MLP neurons of a small language model. Each row is named by its layer, matrix (gate and up: input weights; down: output weights) and neuron, and shows model dimensions 0-191. Each number is 128 + 24 x the weight over its row's rms, rounded and kept within 0 to 255. Numbers have three digits each. A neuron's up and down rows have the sign that makes its largest values positive.
After each neuron's rows, "fires on" lists the tokens most often at its 100 highest values on Wikipedia text that the model never trained on.

L2.gate89:110106077130103166149159121138095164119146150149099117145163119139159134121146124157150108104170104116121125105130141152116124133078133136129134145146125100110136049134092158172131136161072125164148110107151149159090079108139110073094087170092150129118120098128094121126142126146114123144144104113142192134102104124116124131080137134156111133105118145119119112136097139117159118138125096120061113141078143113148125166124129123132147112124137122120115150140124118163089117111115108172114132119106124091128168108139141088155128115119111083141130093130150123142168174106147121134
L2.up89:114102109131118176159110139093126145081120140146135109129102133119129146136120132131124085120119133131121147126152191088152155137117199128122109101135114130122139105113130128141132093135104122109119059116120111097137140094180080125150113129138120123121094093124082116148167159179131141137161114158173151173129131108119127101096097150151108136126091135118104131101163133102171143163156110137106140168130136127149087142109119140106140101118158134096118151178105131163113087159119122157122110109101140133107135119139082088137123147171112129132088149108172140124182154110135141139
L2.down89:121173145103176154149153088131168137114146131128150158109162171144135102122125107132113157154099158120111121144148145114178131130131134116090155124162124162164150136097116169145154077106093133104097150129125154080054097174134124108177122096133155163133135122131132100143114141127079132125127115109138136112135124101137151161086104108113139152154125145164125121143120080121137152098150067104142091169134149154117133106108116115169109141146094115133123089127156108147092121092144128123101133145116167133143130157108131087124153175116115107151134139142156114139107127145105149150
fires on: "n", "a", "s", "cc", "S", "z"

L13.gate183:158106125126137100115174112118079104157088122115125099126121118079112106109133106160119087126125117091132122177148141138167137134118166112159086129130108144107103146114124099119154114118118136103132147187127055108111135116162108108125116121152116138121136133104116140170126146084120122137095088102100115142111159118130117155116130158104131115115174088137119098110108134153172107121166144108116077100098159121092124118124111135108102155112140140136139109114164123131135114101156109172146130136084159128171144151121109151102147120124095124101073150067100117141086079127128102142
L13.up183:099114094147150103085152118115164133133113143132168112107128118134111107103083122136167115120161101151086150146102117135171122131107114140145102116163080159151133131144132110159134124146171157131150092135129129107116138121153156104115094129110133101146153170149104160152110095148149132121166095090066143171138125076115157137154147124097154130095132140138151144047108113126137135059121121137134144146111131137116140123125136166168151091135144160107163076112114136185162149123170119126131102125141111097136134128111162102122123128159144121132117114169128130110116144150139114166
L13.down183:171115171109140162131158185100167124151092068123119143130132111117152130159117101137114163085092142122113106199176082129132134129163118104124140179127145125166134148160136112122161123158147183096061138138153113131131094158132148122103106123108115124090128149138148126127131145144173086146121148156164146079155128142151129102138108109134063102110119145148141131108115135104131138113145129138121145138117122144118131118155086127110104141146093106141135152156144140112134138096137136144135155127115126107127115137065129157122115106116157089176145143095129120153095106128149131111
fires on: ",", ";", ")"

L13.gate121:122117139149115135139132116119133154132113127111095157140088079131120154155129108103100117123092109154153142156124120154136111102160156141150164082119125132118134145114097171155123074127128133127121112168136180097126146113091156157146126073116123113126170068116129138151116164113133143101100103114157116079158133155150156171143127142104124103158150100133076120094139133143162081123103123152180141090081149101108168125126148139153135103162113130141173142106105127170148124129141132110116120163126133146154114146148156114136145104137149182095109071126132159138115094114126128144
L13.up121:126121112131097101136142120078125178151084100148127099101138134143110166130113105135132103146151148159111146122124173150093133137135171132145146135117113122114138119090146091156134093101139169107155146177153124132081124089113103114086107155117160148134172098120113118146105174086134154103109120136131151122121123104140171115128102147138164145124121131106115133103146089105119104153156184126124137082189115094133130090138147179151110140112155147103199094100099132143131171152105115094141125140111119096146128097142158131088145115144127172132121155109124146097133135134142123133
L13.down121:132091160082151154110138119122153104124054107139122112181163125151148083099162133130123116133117112136099123192130151101145123118135111139094150132085153136089117136141102136144151149139138122183142128108111166158144162150131183138121119129101082139173111135118167103100107110142130103148131160163098089120136160156123110168106114110142115123137137150094123134120166138111139135124136156167090113127096104128113128141148076116114065111117113120127105135128140149094107100135164078135103107105118118153186128138098125119120114154128144105128159131113116120144127085096133130160
fires on: ",", " of", " that", " the"

L7.gate188:146103173171143084131103098124139111147139090148096161176112128136092127106152144137107110146109142099108081123090143098172115105118114118144124138093093138096134140144166128126127092132112164138132128123119125125079152104120097118121135154112116172180128100153125147121155113119135127107114136099117144172146138114137160121105130136122139110128127105191120140158140133123124126154082151111162078107090128180130091152114162118101119178124201139129146138096149148092149145175137121150143124161119147146106138149134079125116100126134137131139119125184137072137111141162117139138
L7.up188:130113096129096114146115089121132108084118129097159080144091146145132099128097128141113148146083124116148159135134122097169153112072139123127080123118148156136106130147155071095138107123141108091116147141155095106095090126125093127124121124118134107154113105134144071140129116101152113105121117125110162169149173144091121152080087118134106118163086106112118132132135140132132133105136127092121134114105115112138127117158115116118118131108196081110142119101122161103170118158138113163108150154081103067145150103129093097163154134113128108093162125119136113170130119154148116153
L7.down188:147170143138160127116156108121126116134140148138081188174121168110138116130159141107134153128151101118153105158137115079146143111127107135109125218175186130119097156139149106109156117144129133143120138144107109165151121103141153124084109172146114134139097172107109156113096108093072105116099108139112117147106133173116110133138089100105121131129134135128076119181153131150101151146110099134126099128128110134095123139118111135101121143112134167107154102114127110114131126166118155096166117092088144149112116136140145136125181130145121114163152129093125146149116129145100174127
fires on: " |", ";", "ea", "rib", "("

L10.gate137:137130169110111106142199139068112096112119139155118143121147100138135099125140126131136131137147129118162093124110136117108115141146087110094080109149170137161142114123099123107149143134144109130119140099111159136155127178105102144123159091126108137129160102157132126138127128128087130128074154117135164102156127112155109150086141125139130135106121079093107135159175108082155112128101109114147159131152112131156141117150143085137141133095149093108119149160119085113123159100153150155140157109133182176139146135131118089108157144162127086157110109111169115137128175169135104167
L10.up137:133162085120140149110119111153107103127096105123121097139108144104141135115166123156106124204151139124129124093123136128110160158118156131108098146100105095153168125052094097111125139131085118156138140101107135109105080122115119139086138106086111102127144161142114067121123120138124139159130108157144107174147141158110150117117135114098094106165116166127124124143124120153115096112132154107110146116119088129097127122154103128145124145151144122082158148123150122131144178144129109111138124178132129137150139115118106139106144148116127129138136113117173169144109189160216133122
L10.down137:122142147130115139154116137124106104147107150108096160119122116110133075114128138129153135146149151102067153116161160199080161151152131107153117157129160126092117100133090162166161156136159128167099140086155198113144111139130129114130153150083103149111132098136131119123176093138154113138114093155106129120125096145166140134101124126138153107112118159138128097139140132112077136127112149145138141125128097144132139077118154105105132154142126144137150136103160109106149161157105129125122097088157118198114093139158152146113095139094135138145150169153155153146141131124166124128
fires on: " to", " can"

L6.gate439:127129143140118173151105120111149097110130113148111107176128120099125146121127138104139102136126110125134093143109110147138135084099166184100099120138144145076112094182139126100110157125171124112162140184092128134127154121116118120086094119122119166137082117133066109096132123104140115161156163135136120115147104105125136162132120154132107135116160111190120104123149128093134082116137137112125167133134099144114113129122115148115112128081124146095139097154138151119107104146161157094122144140149162110120096099152138132124151159113116185203138158165113129108099120076127132130
L6.up439:193098121130126133144166095100124185089127137139119115148170126116108154088123169138087073130080157108140154146159145154167108150105152099139099124115113125101131137190121110126136124124124097144147140146099099153085126112108126127128142163116156095130132133127151087086109109148088139111121077140085127134128107149125129137122162147131124106099127136120121178133064096145142106121095143139165170097096144154112119136135117141103074152137121142162111138147128129130130132151141106140081163137117123122129131102139112091122174140137134183167107163144121125096133145123127136141
L6.down439:104102140169169139115110101153124173122108135143112144155119077115123151115156123163140120140127085130140165101147164133135128069122143095128083117135134115139104124148156154134083111105114196123130101075130145166097170114166147127087107155084135134181135131107089179079109136147112145139131131113126126154118132161160141136139107124115120137153110102141097125158169146093106103118128091130141113133108120159115106158117142189140118126111156147129185145134115164132118148141135140097103127135093098137093095106129139168108153096100142156141126134124156133111098113153110117130
fires on: " |", " his", ";", ")", "fa"

L5.gate478:146111162121107170125133171102160158160170100176167144118083079114162127131138135105088143163135138136140108164102154146116105092157126136176095140107119108110119136119126127101120187177096162134090118101131168117146143143132152130116155139139109108119131145102106083147144051147103118136111158118116070097123135105172163163094154122128159153127089129150118079145142119122129163159139129130136116132131120138095129142153118125138127110152137142145143138102107162128138123101099065139100120116099134155172136124149146147125131129114103110120107128151096153127148134165110130133
L5.up478:143154108104161128091125173112093103127119120109153131128156107124147115142100122173143108131163116105130170142148112143143094152061150124083134118150084091130159148114122101151134155126136073140120108129139167143156124147113088133142138125156121106149116151122094083066126122094126119165158084111167107125096129114125143093146153162101134140144116122123150133154161142105149146093111105076109151077093100137121132145125129122122130151126157100121168119175125095097125131112118077111170119114105149134133134163122169098131119141112097149093102120092146145106115119103166151127
L5.down478:125110151177135145132135100170149097150115117162114134127101158119089114153140105162109139101124152143130080089119078140119160067159125108113109138133145123112145165113121114113144164107081139134117148105147193130147136165123141098095137127101130129174163113157133136136118150144115135126138144145133112135148111121141151104159146127128124138123136138156132076107154075148135101107151111139169120123134109132094091119122164116083133154140120115113130120153151148149129141116047092125107104108133118157104145150176103138109101153125140121172112184098124147192140135145128112164
fires on: " is", " be", " to", " are"

L14.gate85:154090168124093138171197125076170055134114153174146143129084083087134114133159112126121168135132142124099147121128155120105117114155101097116108108157131151153104113098127131119125128115133123128153142155145149119163102167089145165134129118133146128123093143113115133138122135150127129116108142153149133106077104107146105135159123131121151135108144113097106149125142086138112141135156132108101182129121102111157129115131157081147104158140103069115167107103143117129127152101126108137148131090149159160106147087086132132137149140157136108088141180146123177147111102132133118148
L14.up85:170124136117139181105129116129111125133080136145121142133123112120125132148177141116092117135106141152157156128123104138145136119124107148102126134155149106134145173120152087132111131133111113097158048134156153180144118150147132145143172096153141130127131102137140145123188129134106108166096106122139142111132122146098121149135133134146133133130104171131072084127076083117133080116142113119102153076149096108120066115137109104130122106184152095121157164121128105109127105148112126150147100124164147161151102130121114128142110115104158110114116112183116148139149163096158083123
L14.down85:096126142104113131146151135088143108133053127103117178137131096106122163090143168104156082147134180117116117142159135106155150165137127149137096095147123121137105151118118099126129167132133155182126159117106159144138125136112149138092082141106125157130091126144126125142128102138116127162135123126125145057110143175148141117140096106140122132108115147114129112120144154118145143115161095095102162173155100144188135168125141080103143098154108153143154153125115156146127165123143129122111073141173083154142143129095097139101124097122143136111129151131125123180112123127146145149
fires on: " to", " would", " will", " could", " can"

L10.gate98:138163126116161179113084129136077124100146101119117152139153106099161133112124145108161148121179121148119127113107143144178106156134101132165087132180113119131124130173129113148124147106133134101102153131105186100127090103188160159138106130128168150141133126177131163097138130109126110116146126095127166144145141129128112142159150113130155115118133123152119132097138118111177133109146116165110157110083144115163123151098160128130102136132099127116094176132097202160089152128136145114154115076148148137157158125121139085180139151129129109133123136136135134170130131142144121127
L10.up98:123130133163120151099113107156118139128134074126108116085145084144151140095150163151151122130106117140092111119111107105109136136127136086131110146138138129106135111127077102159121109121099105115114102067158124111132120136158156136143129156143192135146109128147142104140135162137104110096150103105142133149115160162102127115118141145138129098113125125107133100142109122150111133081099138113133142105095115117141115116130116090121149149093143127144121136129056127168115121109149111135170111104132112129122219199113114138113150107139123162184116128132186135134089087116136126190
L10.down98:135132121119133102122112112130134131112153164132137112148085114123135152129150118143148148147143117139077147110160158108121118096155104107140107114134108163145132153184093119147151107083111145120063088076110160111120109179127171105106180110110162134153129138119131088125131151133119160102108144140132161181122127162118120115151131127095165135155127134129103151155102105141079159108125126134150135115167127161125124118111118106157116165164081096148125156125135159143090077114158128151120122148137099108089135098083131112138117147090186146129138144160146114164103106121088125094
fires on: "s", "z", "k", "l", "h"

L6.gate111:146106152096141166125139152148140130104180109125145111142185133131128121102151120162156136136122099108104126106122105104068102099157146125114110153161121144112116091130140104109191108137126135140110112155169121108133133187173147105087096135174148124132126112142109108123149129106142134160119098143124170156114111153101135124163089187126135122098128168104140099141125130086143129137135101137144138148129189121096116154151177130100126150134123130145170112134123137118121124101151140143120158105116161114157160152116148133129117109151172107154116143131173117178117081069133118154
L6.up111:183147139168091159122172065120124117103159110118128124135066118135147138093171132122101147137150102157150124137167123107129108128129176114092110170113145110117128092111072139145155165089138147113119131158107124134131116148139133159134155120134154114135132086148127132125179147096097149135156115131175181132102085138120133153102127160132161160134110120139085138098135142093166141122175109146158135120131137123132101106120112083127117156125158176118128103137090091123099079165177124114107138086120123137136133138110148108116125111134131149158129157138091110140102139116116135153
L6.down111:096149125121120164120114155126103153141132183117179124096102120164146162124154091125154110113118117127118157103131165136166164124139102109113122151099094169084133131141102133109102134105090147143152118102121145121089073131120143105165178148128153110129150114126138113136096160150116169104083131094153140143110130136132133138136150146115146108117089172158136095147108139145175173112125124112158082115097112095161136151094143177134120184172111141115086140124142162138156090109156104114114141151159113133123132122111147145155108130165130117103097119112158149142135125098079110131
fires on: "z", "ch", "s", "h", "x", ","